config.yaml
n_layer: 9
d_mlp: 2048
norm: "rmsnorm"
parallel_block: false
optimizer: "muon_variant"
lr: 0.0205
lr_head: 0.00606
schedule: "wsd"
decay_fraction: 1.0
final_lr_fraction: 0.1
batch_tokens: 262144
seq_len: 1024
dataset: "wikipedia_en"
MLP neurons of a small language model. Each row is named by its layer, matrix (gate and up: input weights) and neuron, and shows model dimensions 160-351. Each number is 500 + 40 x the weight over its row's rms, rounded and kept within 0 to 999. Numbers have three digits each. A neuron's up and down rows have the sign that makes its largest values positive.
After each neuron's rows, "fires after" lists the tokens most often just before its 100 highest values on Wikipedia text that the model never trained on. A number after a token or word is its count.

L3.gate1823:479467464486486497539543466569484501498462534512515470422482505477485447487520452525532464479511511480515479565473422490591501516437436522517511521497478473539499565574396481511499487478497487577527513507465491419503538465535563497475501532413499455474596584486475537490496471524560482430490608488525532522485449500470494523486503459482397474461530472449517464571468453455562531505452519527493436475587497542482527535549488547557520472451483533523531503477487570401491459428498493500481498446529447495539482489510466467519517532421447424507479474492471590494530474560526516532
L3.up1823:510582418509518428519596462529476568493523496555475506510554467502524445504509466456543484447527508485547466510495493437522459446431485500456477481514516480469478459415500571539467527416501517525501465507458555519471525519513482443531517505530483484459514516500470505591554490526538619495434497486476488486500518489484489486539473524401493479517487480490511519529524576419546508477433523465596479566558509537486536467521521502474517441451496535421513523457423508478486493441440522472398560527488551524481420477554486529472533484480539475543517466463499437580506464571565440538
fires after: " |" 64, " " 9, "|" 8, " D" 4

L5.gate1594:565534542636500487519477513459529455422513543470515564433528513537482478532549493482468566518548504429495458532428461414484569568441462533506571566506486473450477550402424443579488491576493449456531489481493552487503513479534507471523489465436538530489562467500490473506449469453545476504562505521561540532538507496440472471447448526561483522532418559461469514461461511529564537522459487404469446531525550490481491439535456578504494547536551424534472534503466587489458476467575496498411453479528443577543494484463477541500556427475443466498444473460472552540494492486529478541
L5.up1594:572433443501559577508529491456525502453460507467533515549453514523507451456543487518459447531440450497501510499521532590471463501471543481553525553487532527473570482442510458435499564549453465480485466529496521503489486484557487426463465594523482510561460546447474437500570550497505518510522503526485508451537474512509473515572496504448471543500466547495531540562512539468497493459506446412462592587469519481434490443474520544551540545515487426513540542538550563479467589497585498475451464515558491454436456534502563487419478530529524471411462511534461456510501466467514455479
fires after: " " 34, " D" 17, "D" 6, " the" 5, " in" 4

L3.gate1132:487510509520523437453456491493441463536550582588499552485553438530529521498553528480419466474567501408479493574517450497512544408451544507553524481486446429474506504552517525530494476529495502515551506545530534429512433448489511537452468429484516436492490406508562562543530482490570511520535495567479482499525543490502506519471547495547468547516525475482562563482485508540555465475574505499543511518434455398518555535521523462531546564495485507425482558496497596573428487536556532460465483543482399545460541483519524487464521461438505537582541525542437534496405588526537515441
L3.up1132:553458455537505475548467466471491481476481533515508518467483505508562503462493491476451427489422525468485457474481552486432512481432527530535441539470472406470490523446458502481432546514449505402519453529568525489434492551509545558488482534541464427458474431503578558474483488457536496523488468587436524467488448531523487572515500524532487503477475560452531408522485535562467508509494458472472484451495450514512534507503531558504456504507578449549470506491456541519487459491570589536532482485520424513526519533501539487559541498518558526598513548544477398457499533549522510506
fires after: "-" 44, " •" 4, "A" 4

L5.gate998:486551606511488526478522494447542501552593541517428489474527595564512540515456583458507470481508506509509499492493503560505506448463484508524497455518487449511522480425577500514510563417508523512500497470498473507478481460502479493529498482473515582507513526484438442469500560546519459482494445541454520505448468500479535498565480464524544483484471451449476542520497513413472429493480513447522479513560475512607514482517416375481499498512498501466530513546508480465509451496521501526483541517533563492518525488503431482511508465497548502458506492604446519479515480485502552491
L5.up998:495518536543527529491450464542464573527540518544468543477523459463484435494487524523468524511497580522558540489453480534476439466526472541548502521404476503478459582457474408464530513525534532494420415516582512473336528511474441506506436547471438528521456492505502510461505410532535475442590485477462498445478507415510461544486504462489514426523425523472475527515497509446537460449589481556501473595550473519544414509521466392555495486462455515452518502578542516477537514447567477510418569502504520474509502499504480558445500491496519533468441463498494496523433503532534506492
fires after: " the" 30, " in" 18, " of" 10, " a" 5, " at" 4

L3.gate1778:448457530499529518473487410469435522533491485482528544509492541537554482546534573542528542469503470516489576527453444502421468469552460475498497545487547471437427504489492451467570411390483469446543486554526498399513565555510508460527555527498451492474475512500512529547496495535514522478463500532450498551555509617480485519512461406466455549462447570483504533462484441492519540564532443584584495559475493577497505430396469465336471515403491454545454493414448502508502491462493509480579517519534458496506515468496517487502516448446459616549498549502533464465551413464480500510
L3.up1778:470533482479513531456502467487498523406530489556544528508503437498501491483462481494530452524489511515571538547479527511477419531548451463519469437490484537547462469515466423491462560527433504568469445475480505522547510513557424520461565480510447508434519451490454560508516546456548469511486561541543458523477518540469479543501488530490522517544527474470517500529444525492457509450529501493536478525522468439453450416532501473528620521433601541483478492494487529477455444465522451449450458522562466441573538467516524489482483555539517557564469509503436416580459534457475509471
fires after: " |" 40, "|" 20, " Chart" 5, " Nominated" 4

L3.gate656:496469434517513460526451483520607462496498524490451458516503486504498530509467530506547503434527483463484540474589408527472487490467525498528481478488577502499544506541541525480467501452478533513533517451524518467467504576504515489521531382438505448546493512502473444515506488500532475528519429443488519522486484418495466461531475425467499494578475517502440475510535543629442527496486514475535550410519485558538544499573526429489534492420505466498545481499490446581519447460551478507514507545531536478465536496529547469418532477533521534497529480479463524496493479496490488533
L3.up656:472490458491501466432465510511513473435488472536433495469549472550483506462477498481494571451506531505568582450530496499514510489527456563525473491526441497482498499608583505455425481491514469483518451507489492446505551507464526526483494433459569558469489460573484543495482526446529545531577477447528496476477455530564514450543510455499476537460468492515589572469513576516452449569500530491510585488542430549524508515519474496474482494536478586434450506462527462529524523531568491546461521490487471544532527476551571537520562485564492537460453479514471578599489512466496459553
fires after: " a" 49, " an" 11, "-" 4

L5.gate675:477514553534493463418461491513493560474490438463519520510478510498441488486520537516530471546581476447497547552559445487540567534493507547552534450525455485459477550454479456511530575558530491477525518501570494461495506451502494548463527477460473527572510473543516503496532485493479478497471398462509518496442444426476476442517581557499479477448456536532489502457530547526477515510476510509477510527443452510486517451550478466476514433452576530499462509444519458524520482516495537496495486480579511475499560480434460495462458487427492545448530510560490504488549493513474529548
L5.up675:475586520537534451567498530484508470493489505489465473543538417550569400472451508453505562526520479552489471543470594561525486479584530484431458484433552483536432501443447477377502455498486569487496467457501496493468507432484520531529507519474512564512501452449489505472504465484434459455410521407487475522511485471451468432480525522510473507486567491563476587506474473476510406478491444520517477464538484509518458484509483528537522494513540506487471483518556547447502383469545519499417574472548493543611490538399448568525461549568484575536480462529495488479516492473538498520
fires after: " the" 43, " The" 5, " were" 5, " a" 4

L3.gate1403:449493488478474463475518461504572498536536501482444518536517453559502578580481500516478491495518537454477505504472487479579521520565524515520519492529545526501518569458450568528481522547513578493552466515510503504527491483560469514428443510496493556497504478461514454436483461489526590470570380428462495453550486480461529567501521414557550495588560544523502521548559518540533461586470485541580435450485463584499519480510506461516511533558594498476579484554616555492435508507603483509490549476482515454486588512483542487561463534558505451462564479508476470513444498562486431562
L3.up1403:438492484524358467542527506508529530507484485496462491505432448440511459426554409579447434565469502517481554453571526518468460573534462610527466541530503506464445500510478509479448446496501484506522430495513467444490485516561488477515489496501478491517466455450456535552468485479474536545564487514467521456544442466511497484491527443588487571516421468464562504485484513530569513519544522425431507535472460495498531489465548503588501496524512529525500499455543550523477513494530459422449466474523501588555532516454533522542505481503521505504570491473540530476449504505495422546
fires after: " the" 68, " a" 4

L3.gate310:449450543529496522535494539519520448519494502503456460404489515536447502466483607471524548496530471529548554505469461481508456548470553519483487550511526575417516518460435494482482508478520602478522480526529490466520514451524473518499481482535470444531477527473506514552479480513608546506508535534527533485503466480581546414461549520532501521487505503486482479531453484524455476479431460499536493492427493500464496522551509526457533533468581478506513516513466526477480508471478548493488474465556460436409523516531480453487546462512435510475515482515471439508481523447525532455
L3.up310:504487492494500497484511546484454480594481611464551493504476484538557447457499554472445504478530546459511549527435501438472451547436551511434518545421500516455508505462500462486520543585555482562511433504463515450453499493531459515489473538526429559457474499499510504554430476492562581378413466458516530492419463499566522496432532477474445428574477509521499490525441510457480515456523446527496523518457549504499488539464561517454582479449503492468520479518493466496487509514538524471455499511498443472410445504493458535485512441414450505505522512524452515489541520470533478511
fires after: " the" 30, " on" 9, " at" 8, " was" 4, " as" 4

L3.gate1674:473499484434467625517473432593557507458478524555422460496553513419491413513498499534454478467523520475551492500523490517550427484545473536520422555498468506469509481529439483530486436592525529564454472525527485479488494491528455540532504539463541501502551524582477464546525475497569532524497538502534526547590556527503530494452429552477581502447472477488561483497442517485443520492532564482548547479488480529438536563474513527517498453513503450507458521426450462508446506477527452530513550500554410483439464523501494489527518479490556540504499528506446434523505527532503410528
L3.up1674:494544461461495430502510468475457465545527491468463515469449520487457502549524516564548463516468494527475502460530521482525498418555537479453475514469493513478515499480473513440487566525531501474446506511495459497535589561515462469466510507547464488451455527414546516528532545558526499480503565484487494426559508511591473481474497476479531549570489521497560519469506427547492500490472491523564551518531523476478518511559501471530471482476515417491505519428520512506557479470451441506506547524511550450495487507539500454542485595434570577494491524500487464562456589514564544539
fires after: "\n" 31, "|" 17, " |" 16, "-" 16, " the" 9

L3.gate127:519528468537464499596465456569511476524455425531511593564549508472505457552498516517525521573583439465449488450468547486525490493490453513504501501519488566533508567513495497521483541513493439485521554553589413507489455529517481491525488491493494531506564460586445470546526497427474486544556479551513450527477495536471568473489511477447423533437507504544494517565512521458472490508506428533514497443476568543507503516473507508512533499484473528492478580579525456506469547522540454465509547500570586537524448463478509531469420497571535493547452457545541520536512571516516526473
L3.up127:456541496513430563480522518534556607515540388476507549525498493529469496498513511476537508521497532498518554491513502536542490530439512488530484536524543456492582547539508481447520544469560498464513488461557534486429502555496519509507432514496496548487418451514526537492492514407566503498534522523455524504469490524522542519475570524487470560404463529548508479581558460465481491467486514449494503558494479546520443440417501457604465420494486503471548517514549464539552488540542521474495586581519472482531580543486488510524476437563461488538549466531492467514535527485491575453
fires after: " |" 29, "vis" 8, ":" 7, "White" 6, "," 5, " the" 5

L5.gate153:379467537484533504455467473498469482426536520518514503528551527504513494496557493439467555490523486444452506516494543528455488489524435486482505513506436392527490498486463515489478436445494500583517512547531473523551462525477473506526525464542532474447524537473493532566469510447510509463544416402561485547598468474466493488473552448524541508525544511437479484559519451517520474467517518542438455495449520474488494526474494512527586419484479527530495496469484483584475500528559495517470449498530501525523554509499536494587506471426491474461470504438449463484370490494491488522
L5.up153:485492491473506525468438514561516530430461529509511462488488494599471499492504456472513472522468464419432562528532475451451493460548491465483428466467499546542360493513491484525518475402486500475508488538479463511519513472484418543502589431521535496500512515515516536491458459453517491483491505436457517455432539460539481450556540498461529558508557473551456439581488436538471442479463489613446478500473510469469497509531480582503470454536537446450456539525524531448429479548459512547551545512462472499562498457493453425506476469468511557438506498524500508510480492492499536467
fires after: "|" 33, "-" 13, "," 7, " |" 6, " Grand" 6, " Mes" 5

L5.gate715:392489496541465474548492512547454487491494470534511521500462483511544595498561497417426446433524574486427501554527526475458510539516552454501465494498449438446506475478485455517526417455514363525495542473443506503537480468470509467422493553422459496507540474608504504535505509431496467527451490483496485534530523456524544494492480535512508467451505435492485493492544501438408539505448463514528504512431538499551560475529485449536413524528492431561449455497561519544512498511534475562529463533531548552478534466527494505518463452458500546599476481501495479504509550431511503509
L5.up715:481526532505511528442478508574476562495472476467531482461479492589572487539521490494493482460514509472563534475519525521520472539553552569495468460523458467468491555488525512479571542536436540449501545512500526489523554559452476499523533484516479515522463532408490524493530443486497562475416499511468474445537492489490445531453515570468520485446472563525488572570493530514530507447449522530457566443510464492463488440499510520526444454519506481506516443491477572477474519494489554605544512466560547491539534500524456507439495510499463449525442478518480490553516505542474511543
fires after: " the" 58, "The" 6, " The" 5, "'" 4, " of" 4

L3.gate673:441547452457566508494579545458431481548544487526530474560471497575526501508454475440471465519541470496461527546547513531583500442501470535489477546465525445512494464504564536462479453483506500498537480476558544552561593541560530517488477545566535524549540468506509530487476493467395435407537460430475535460504562494492532542502497452515480528428504549523562478437508506515443465484476499451455463478472584413480474528433525455533491525452428476445546491497581498460549545523538509510464466590532504476515547455534538495465559464491461490451579494528432437469516458582575487528
L3.up673:467597470487462502533476491426407562388556479535497564506517484491596517503552420496427544480460549536486523483484500434532475498549526468545507431470470559439445438516540451475461492380561477460536515419498457427535552496550459518634481497497540551498494497471495521509478475479450582550494477453511476482504530507449453518487470477574529531516556516429523524505432540503460504511432528442450425502477475477561473560455479512487497525516522492453479427469506529495523473524461482503520532497531526528486524517480569519402497538544507550545545595514518544429512472488548477534
fires after: " the" 28, " of" 25, " his" 7

L5.gate1815:376551543538496458494535457527503537511550552532531565439443483495529656514478570548453550492522513477463526482490491496464601484568528476518527508512498550507443430440453489434542500495490532508564506455504479468421482484526580576549495493485497553612490522459478453419544473503398483499481484551542559461471404550469486515558480479531498515498503502480488516521556453471542454540527477444509418470473500567555564434437531500470546441580507449542543492516567446521469438480513455552485484491533487472494553469505488491528485454497481451446489434540455503521531463512471540536
L5.up1815:445512546480488482493501566495498568458474483530516522509537522516528511474483503485448534458422487513483521496535506497531545520498506497586493507508496551507519441499458545516552483496438452449483494513502522516533402550544499481513465453578460507477450446431478526453439480494550416417502528564495544491548551438475494532505464499442504444500495560492444519582495505461505491478399509473469565538477461484467517520525616432491479576490469556507551432510525607410522508513454488525421474502545465523509515482521415470493535551459485583492486550522517474523432508526445539447
fires after: " the" 51, " of" 9, "s" 5, " Public" 4, " |" 4, " his" 4

L3.gate353:527526505521582499545524533544413494525514510568514495403605451445474484487531443526457528461523442500527531441543486444486504519526498532494494519470526484482491532458495469537486451560477528424580533500455466573478451440472526449554482497443480544425449461507507538556441494475417495470477494497524444459486487521444496543457461442489522469453471477638517465517535487555504557507502426524468509453460440482452467534518484493483471424566466564544563492508510549534477479586447531569535527450496594564569519492488545459471511557509487492474545525537488450525448498467441505515
L3.up353:489510522505556514462512471530486475493505503533514534532562468477431453530473442500454432479526492445473516494447584508547433468484551540507536479485453514533483484474489499486497446482474514500529518445458478519488551520498454496490518522505546535515473538457497461514536454490487494513554464543550529394476504486535472474496559506563521492456480466494530445461491523526447531406546542535486509450497454576472477428565498481570448558500510502495534532443489508472517493508534517579534500462546548415549496556489412487442512554465543547455553504509529536517529488538489483551
fires after: " the" 35, " The" 9, " to" 8

L3.gate1606:571470479476489516544491489460490567438454496545533574451490510579487422451457503493491530457542563457562493499525574560522520492505537438447459593502512525397513470513556512519536407467444536490515538476548527570516501437419484511464591545449411554453561514484522474488495476500525543514529525536446449540476477540542519513454408544474460506521474489420547375517491497428545448521535442484517529510478490514525513581508502484490472465472504500492550560498513603479549481516539499496515504425441488546514493427419510535505401540537509445455534430450421584492461503456500532472
L3.up1606:520496509482551496466502486472480483456509485502537535456517520435552471438448506539425593553479468490444425537527539508574565461442470523549535561495455521476488475502518519459532513469434448546499528478448497502569451450522571463521509503505475540509507480576443528433502622438524471411514446605468518494550473476517482517495464552425499449518513545538558496498412501580563499506538462467488459486474502546525457498492487558557533553477499448487520552443510422447518453543466536495572488480513523473548426535509540596535551437500521590529464469491445484528448513454477479549
fires after: "." 74, "\n" 11, ":" 5

L3.gate1500:592428456489496479427551486498492447486571480525523584546535483496442542499494464471495490479485530541579519531470498566512465505504481498507426522487572505516517561574488514552519488566528498508520509515468510506520531557531473549475545570488498519480489513535500475526432451470507549522463513556526551442514608480447546492509505495579420501503507491477500533483474527518565443485463524416503578503572450605471617536572568570450504398447499513526521581510453449512501467434526590438444508493616508436452480503546419512565509443480477608521491480469614488494486476477506453528
L3.up1500:513489532488445506477594487547464395588521474504459453445539458489461511544434436502442472521560447469446429519519516525513591476533540576489446519507489546425497552535537493509522550481513475524489540448525572491553507540527511434529530527499556540504481525487511446536486437470507470519551453495435555471466455518524504514497519547437469502535481488499527451529523462430526438546444529529480519497437588523557527531466540611541517472475533487471565393483467583526525528471509452497440489510582526522521531452524445469556481494522492525501508516422486439539476514512507505572
fires after: " |" 50, "|" 6, ";" 5, " September" 4

L5.gate2020:569545478508498515476453565448519528485484485560490481389547497529472562515520525543598467567488500542489434565440485531474503476532486495566476519530530483464580502573475489560484456488548509528453535557539477504547517383452510523464462532509455450503482560498459537465487481507555409511512495557465460560542459487516515546451457507430467507546556512518513461546543457496490494520492496426512485580433476516534515569576446489433551480485484555556544534489555549503545525488588467492455501507526462477521530519459508533506476487529467502502461523507539469546455472505584516490
L5.up2020:509513480528493474475530575468468472559484451469488409494539484487532553506457536444527483476569438528511516474508413505399456503512462554499458487470475494499471443513412531588475488564523517462527547516536542510514513486470518544496407513587480577517546563527539470428553544479477473553535458522491551560571481513469486515502523541503494499579511487465484539515514525476512430529528504518492499449451465549522495573508513504532464524583486546465563497487476500481617581497475524509564525485504536457484494565502547459484504455446529503458520565536503479499489518438535445483
fires after: " |" 56, "\n" 21, ";" 7, "):" 6

L5.gate614:528497554536485542482505479532513478457496537518492486464530497519502520539497471558507475550545500557512490542435508522510529548498464424509477457471483488438566476516522476460475507509512552464474483487532581488578471578458466478491480525484514565473455541559458417602398516495498498545503422475472486531453594512465566435578530522531508527436514503478523493541511466572575500524482482518413488534600444572460473509462480565528503504505478483420469524545482436517537455380531521553426517424515448475481549473471524489497502459504485471596529511478564516484523499513519539489
L5.up614:489470454507474468562518557503461506479567528466460437487473563533518484518469480579447464444444497406569475504492542550503548491537478477471554506540542464461500449474544471443475472571509473484523472513541517491458464503528492463476458519587529503455530406482564469515467449517488508451509550508490538438498495529503522458505540481506526560495513514552469505602511471453425433604471498545479519522597529550394460469448507506451461500516489527538536494499494483463565450460460541490548512449491514519504493468549533570568499448510442546531519503441495477428446414507526482540
fires after: " |" 98

L5.gate652:500507529419585538470518589545510529511437452432464482472453491529454526507478482501526499466489473454531436592531485429539544494463611476472499552496583467494449486488480516486547507520485475480438530471559513517486510523436479466543531501561502466506505492472506498537468584425525447552536483455507463564455577505436465439461439455498548488535544467442485518463520412511453535485513477545464510489442420472439440555473465513532390498573507546486538546457553409399521511437447533519551508446498520452480437532525553454515500488469463539488530494500478519484442526510540542476
L5.up652:480467470451574553530446504465513541493521496514563554508407467436418441444439472489532540491492541486453484441446544502443553507472523545533526441543520454589489532474556487507534475502521576544455520483506481497507533495517478491478470507498508605552492525509445455423458530501485519481553545561478530398487493496474493477481520567480546524560569463539419467482471528479495523469584464534546568439484506500534470569522505506574471497503540518546434485507449507471526540565498456455526485501445516526483539492448542546520520498535528473471473501542440454463532452446533477549
fires after: "." 51, "," 12, ";" 5, "\n" 5

L5.gate1592:461434504555481508564496463542464499504512527573485494467471452478426504469532496504406553476518584432490529467500462483547532478536498481518494509503479477477488508536539508439523401478448511504522510485507465497448476438469524485505491499479547505456515492443418488450445522517518541542545476416536434455455444537499483513537425528515483508528471441466478508535483407497468497488495497478518525527502479515546531494528514467485527465486435503423374517472519518534543538502476465463457538514498437498502511484491567530544523488515482569410485485451512552462461495500493421498
L5.up1592:473507533555505522416467433496500446538520482558549494493478482564507485405480535447555533509498424485461499484489443514529492507458553483416509570477555439551444460545522530521498580457502439538509518552488480451533457477438484493496479471515510536469512496518447535448521559566554454472478470469486553480486498512507510504477514452465438479550546548527531475403466458487465515440484435544548501436549494472551489505519547520425540460488576479589449526529470481461519517496504489468428465474506487488514443450466495472545528463503486542525500446471457511515475464548463457412
fires after: " |" 33, " (" 9, ":" 6, "-" 5, " by" 4

L5.gate580:494459474492484534473479523508446419512455506575532485407478468585468495482544466470421551456525472512500533588479446529460500550462544544511574526542583524494513477499507528508482479534464437530514411440537460489489516488487540461500542458468515514525506411475480560475472505469459514485518465563487501490551509463411501529463570483489562476481535461504505511517503468494563439546433458406471410460572451527478549444435512463534517421501541534594509479366487523527450541497475479516488489487487532572463493500513553544475427453457532488519481505506499523497438510472487524471
L5.up580:477520479508526555440548521535443548487453469448504493503492423500547460513519484481496566531573493479457554556499531522422473542465499507553494500541521556481488443452599478523507517523436469535495467540538538403500498558491515455563451466515521527450442509485523534494512512449477496426537401527481461447441507454453516502520443420501514438532540462544500499533475521507472528433465488434546458506525510526508501546449488509458454524521469414516502428484502502453497513554506494547527485435534517467396423499501574430468381452475492513564433509492485461473454540429524456454
fires after: " |" 26, " —" 18, ":" 15, " of" 7, "," 4

L5.gate241:547466540487523533509428490566535514513480512548457566483490520514478497527503468558534470538520443535476560528475449480467474505541514424561416469462451523445430456497504548488464439505454496483493489545516553529467388500510442525452483481471541480429407577603493549480474502539502508497486489523474482490566501469524519509469417483492510430449500504445514492423517436505558550475494506540501492428551493509437552554498511470474452444500511426519482477399531535476485516570470523548481513517512504457516487539523523530454519499460440497531527573477543476504589517465464466557
L5.up241:478403499551502611527512394563524516497518491440515503497529489509539499501425535604560469520451385415453527521440478552471464455509425454491455503480480532527471458579463470572521471475515509546544501536523539573502382478478432503480432491468472670513479517503576446498517436438492520493519454472512441457539443533507500488442530491515475488457502510521470475567554464479479531503499519484488523502466463476538499446500503516480557445529507450490460514473492495468498523535530496488549430510455499538495530528491471432532478551616560500489472452531537511522530525450484515473
fires after: " the" 45, " from" 11, "|" 8, " in" 5, " From" 5

L5.gate759:508530524501486559533529581411560455457534524470573503469512469474511502525561465588514492469512516480542438526508522474467471511556448492558480506467575469440464532524488510499508529425426510484507465473580486579507524519444467498534405570546518439489443589500474455509487483492514496529517515528466505498503525510521559447560461583500530550545476474582479493402535522512500450477474478499489481457455499439468599478493480470493483521422532537516488489462451506521490499487560416485548523474421559497512495476474486540464494506470501501517541514483496502578465516487447501507
L5.up759:540475496424453520464499555394541506488508568465495520472470505481526489443644540550470482480514545458528538519538447479545528498525492501562411489481498530430498459474494527498507515424515542476455471509532475520503510499490466487477429474493432536505432492525548478497427501474529504549455455517491494555480479502508572475571487500526470512576530456540436455504551549511490470529466472466529450471525510428426547449542504568493476489524520481494508524463436481474491521516546487421511550481411515514502486480530412434367465507412536523476587611462497505495471511551446517541
fires after: " on" 35, " |" 23, " On" 12, "On" 8, " dated" 5, "|" 4

L5.gate396:444441529520431466520503522438455567447557556535524488497482455495462484550534477453559438418519582499503533573516529475549477500535430589452498498518434517442493456517508476485538467519482536512484498471484466469482462499489493580469499423524436511393501486451460487523490556457537523508452497477503541500446577532473489478502537512518537518486457541549445440494516559516472521515515527498505483464530492451542501500482492591470537480516505547503492488490555611485550466486470491550464517420516450465464486482553485490593471534544501524486489416497503486547453489498506542497
L5.up396:433445511460480511506476553445517552478489528527479483489437525472458532479578527506476507518442492522426498517485503464516446470523465563500473480577521420460506451538472458522483541520593451434450459485567508506514455493523518481483553498538498460519507517451489495487491503486482545551558527546508560473521485482509509498520517433545493511494507434425534560505510561471536498452456534548446470499517491510524540484479545477469438471509560473499548502533500520518540488536500467565413545487494530438516546468510513501494516463486524483452530465545504511517486456434422462485
fires after: " the" 47, " The" 18, "The" 16

L3.gate43:543522492475572427530502438474481455441510459431464517512513539496558475571514492497480469537538475490488441491553479524570486579446503481522479515562494489462482509511471461494502500539540461522473553493481519570528415509544478500461401454581449452462504378490413443588543469456515505532490525534526530547488507476523483537442558577465457506424462501579498516533566495456513430443455475520503503531498524494511492579540520489546507487579490474443533517513479498441518497526521460549558456492475551535572570505472568489513514531462526485519516501546516432513469501566503472569
L3.up43:519454459490563493434456520545465522451576538570590556446515534497495483504442466489433507476484517543460512501480406545526446545493493497443558506530476436514523490500477547470499572526576497493484485499447467499478443516520458548450464568500498453515559460541505469512469486464468557539503553543558541508493416540464477486507503496517430453499455490517490516532464438476438511532482512494457524572531532449525483521557482519458507564463497534512478515501440436465436486513528456495547433497549440441503519511509511476500508453583575526496527599439472467461449510466506545512
fires after: " |" 42, " 6" 7, " Television" 5, "-" 4

L5.gate1932:511496455453500487507524457446533538422478509473467481517420543548508446506534447471481502434506485547505499524509531424433472558465575444550492576520578504493493515556518519478502555433450526486590438510499482558480577454591481441510584463475451486469513494530433522505541492462534534469537511475524502537470481452464534564503534505556539532512473484455496477570489452496523502512451515464482478509502547510493460580511451492459526528550517564440524507449477537440468450505466504511515491612491468542461517496539552540454503472452493466482521498520442551486545494459505449493
L5.up1932:513505462564567456491491547493456493487506523496544507611452503497556478587484523524536482495457466606494486544547468456476484558562462509544550586500557541550475531495538495499430477565521519571574408638498515492473521479515501499565470457510520499456516503524501496485507561532542469496574559483447452533528479468540526450460476509423574509545563512474556476445479518493442517494472520497408538523483492508551502505459430512456520478508464525448489499504504431450503458483473562512408410508481466523594445461441518499467547444485548532490488474502460468534497444553489478510
fires after: "." 44, " BC" 6, "v" 4

L3.gate1768:468512551483499535489451498526481411524455470562497514473511507449545494504560586494476499512464529477489416531536461553499511511464500449563496497456526529516450527451450525514540464514425488474534456511503496510486509464501500490468532535514525499445478535551541515523480454480534419523473511570460506428482461399568502467583446438505483562526489481496508483461534502476497450510551435473505529528533531493493506496427529592510547460427513517468522414513522559520488525551485514527513368457477586446394469513478491412436456434404496536538488442543480536497503516502451496493
L3.up1768:474578498495483494578549543539520562464492484502540569508479514518492535503532503500477524549488460493578430527578486500482514509519481473460508517544523504464578476532478535547546486471519514404531473463482447461493500619456555523424502504605528532478486433542505480529528486496566470480508480525467500511536525480554411532556478569464514467558390541528482512463467490512507482486520527478510453513535501474490457460509489474506570481563517465427511517458438417470492586480498483554434543482488454473534462477493515482508483480483509518482622520468576493484506490547490471534
fires after: " |" 30, " and" 11, "---|---|---|---|" 11, "|" 7, "|---|---|" 4, "==" 4

L5.gate1720:467545386547479492552444505544499473532468495485467509534471436465537533491512491441479492568529455459463488516471549465502493468495467501497570456496525515566460469501460498484492491476550467556432524571533488482548461468491508561520540485528450456462495462485505481524510491533472468405531484493458481540519468453419529409546569536535514528537467500544582476577501588459493488532587504530489490536566567497457446543503536482431449576472535474482553449417498562487574462501522449508561484491514477426478552509517533474486513494443510482493496510469512513536484513447502543467
L5.up1720:476478479481456511543452474510564531425506520516540509572444444467578534564531476450492476479446508420411522482508557477574533455422517509506425476561506552553489467463501462531540536453508533512459496511521472469489485534512536509485450530482506516574502439538461526462511509472571447499553516540527515453563593489443490517589576498506515490473540472509491471605481596385491503519473468571515522532528547487410440519576468491424490606530513445448542503465481450469478467487549562500504484488512582506506551530474480528441529504470473504515525545465465446554510487476460470439
fires after: " |" 44, "\n" 14, "|" 6, "s" 6

L3.gate449:517517538544471511447477526603493530573526535518503486533476489521541535467490514452576481483477513414477494507474540449450491468372507502526509450447524429437527588503587521504449519435460548450471364495560555476513511495565571427540496580466545473473475503465526494500513487464549472435575518476471521514500436494575542520534489534535526575523515470403482446455540487459531459536533488483501522426531514520420548533520456488490528532478549501493474534478499523590513478488500515541423485502540531459501500489526548478421523494482498497516497464492516500502490446477512539493
L3.up449:528520558520527412473550578488529519437542475464551452506439462512466512416470482484428509495472501459548471543516507496482489572574529493547494509531488492530471484500532466509516552457451521538526532447543455468509528561502485408550466551491545517517435456571551469561403483525551529544612445524499474502434485577498510449454425500494464537501414444425458503563469558476437438550447522482468500509563543496418476549514528501505467574413607549439482517447425549544505475455531513489456460468495520522527486572465448524467532484514546522544464515468468453562457516426464456467
fires after: " |" 83

L3.gate375:586492459503523448498540516536518466529445497481474513526426549470556519503469550510505549510484530541483532484518495438520513457533550473567453473562499511511510409474520473541537450540588465516580461506507470500443536463467469509486475504401551469443461474522509468436497480477477519574500527473453521480581513510506518457515498529546456504533523476518480449456525459445451498431436545490495522505555433432472604514553499556507536431471420453514570478521492380480565463428500456543515527487515538462462554486483535476507525502451548501465486498463503423484468511545508529454
L3.up375:545540507477491487529548493466435496477586556433524449509411509513480500504512514519487471474554544530452473532543444408506498493480452426531569471485504516456501521492514545504459523509528524472523469524515541429530438477448506505510484533454441509555445553479546422478483469523542555470510479462510479485463484614529406481477505499559423499510409456446490479448485484478471425536507492489582545471546494545466569511457475603439533511457494494510542408451476541524556515537550550456477411524520406487585437545573537535437528524434535504499556521473430542514550544541505502548
fires after: " the" 55, " The" 8, " |" 6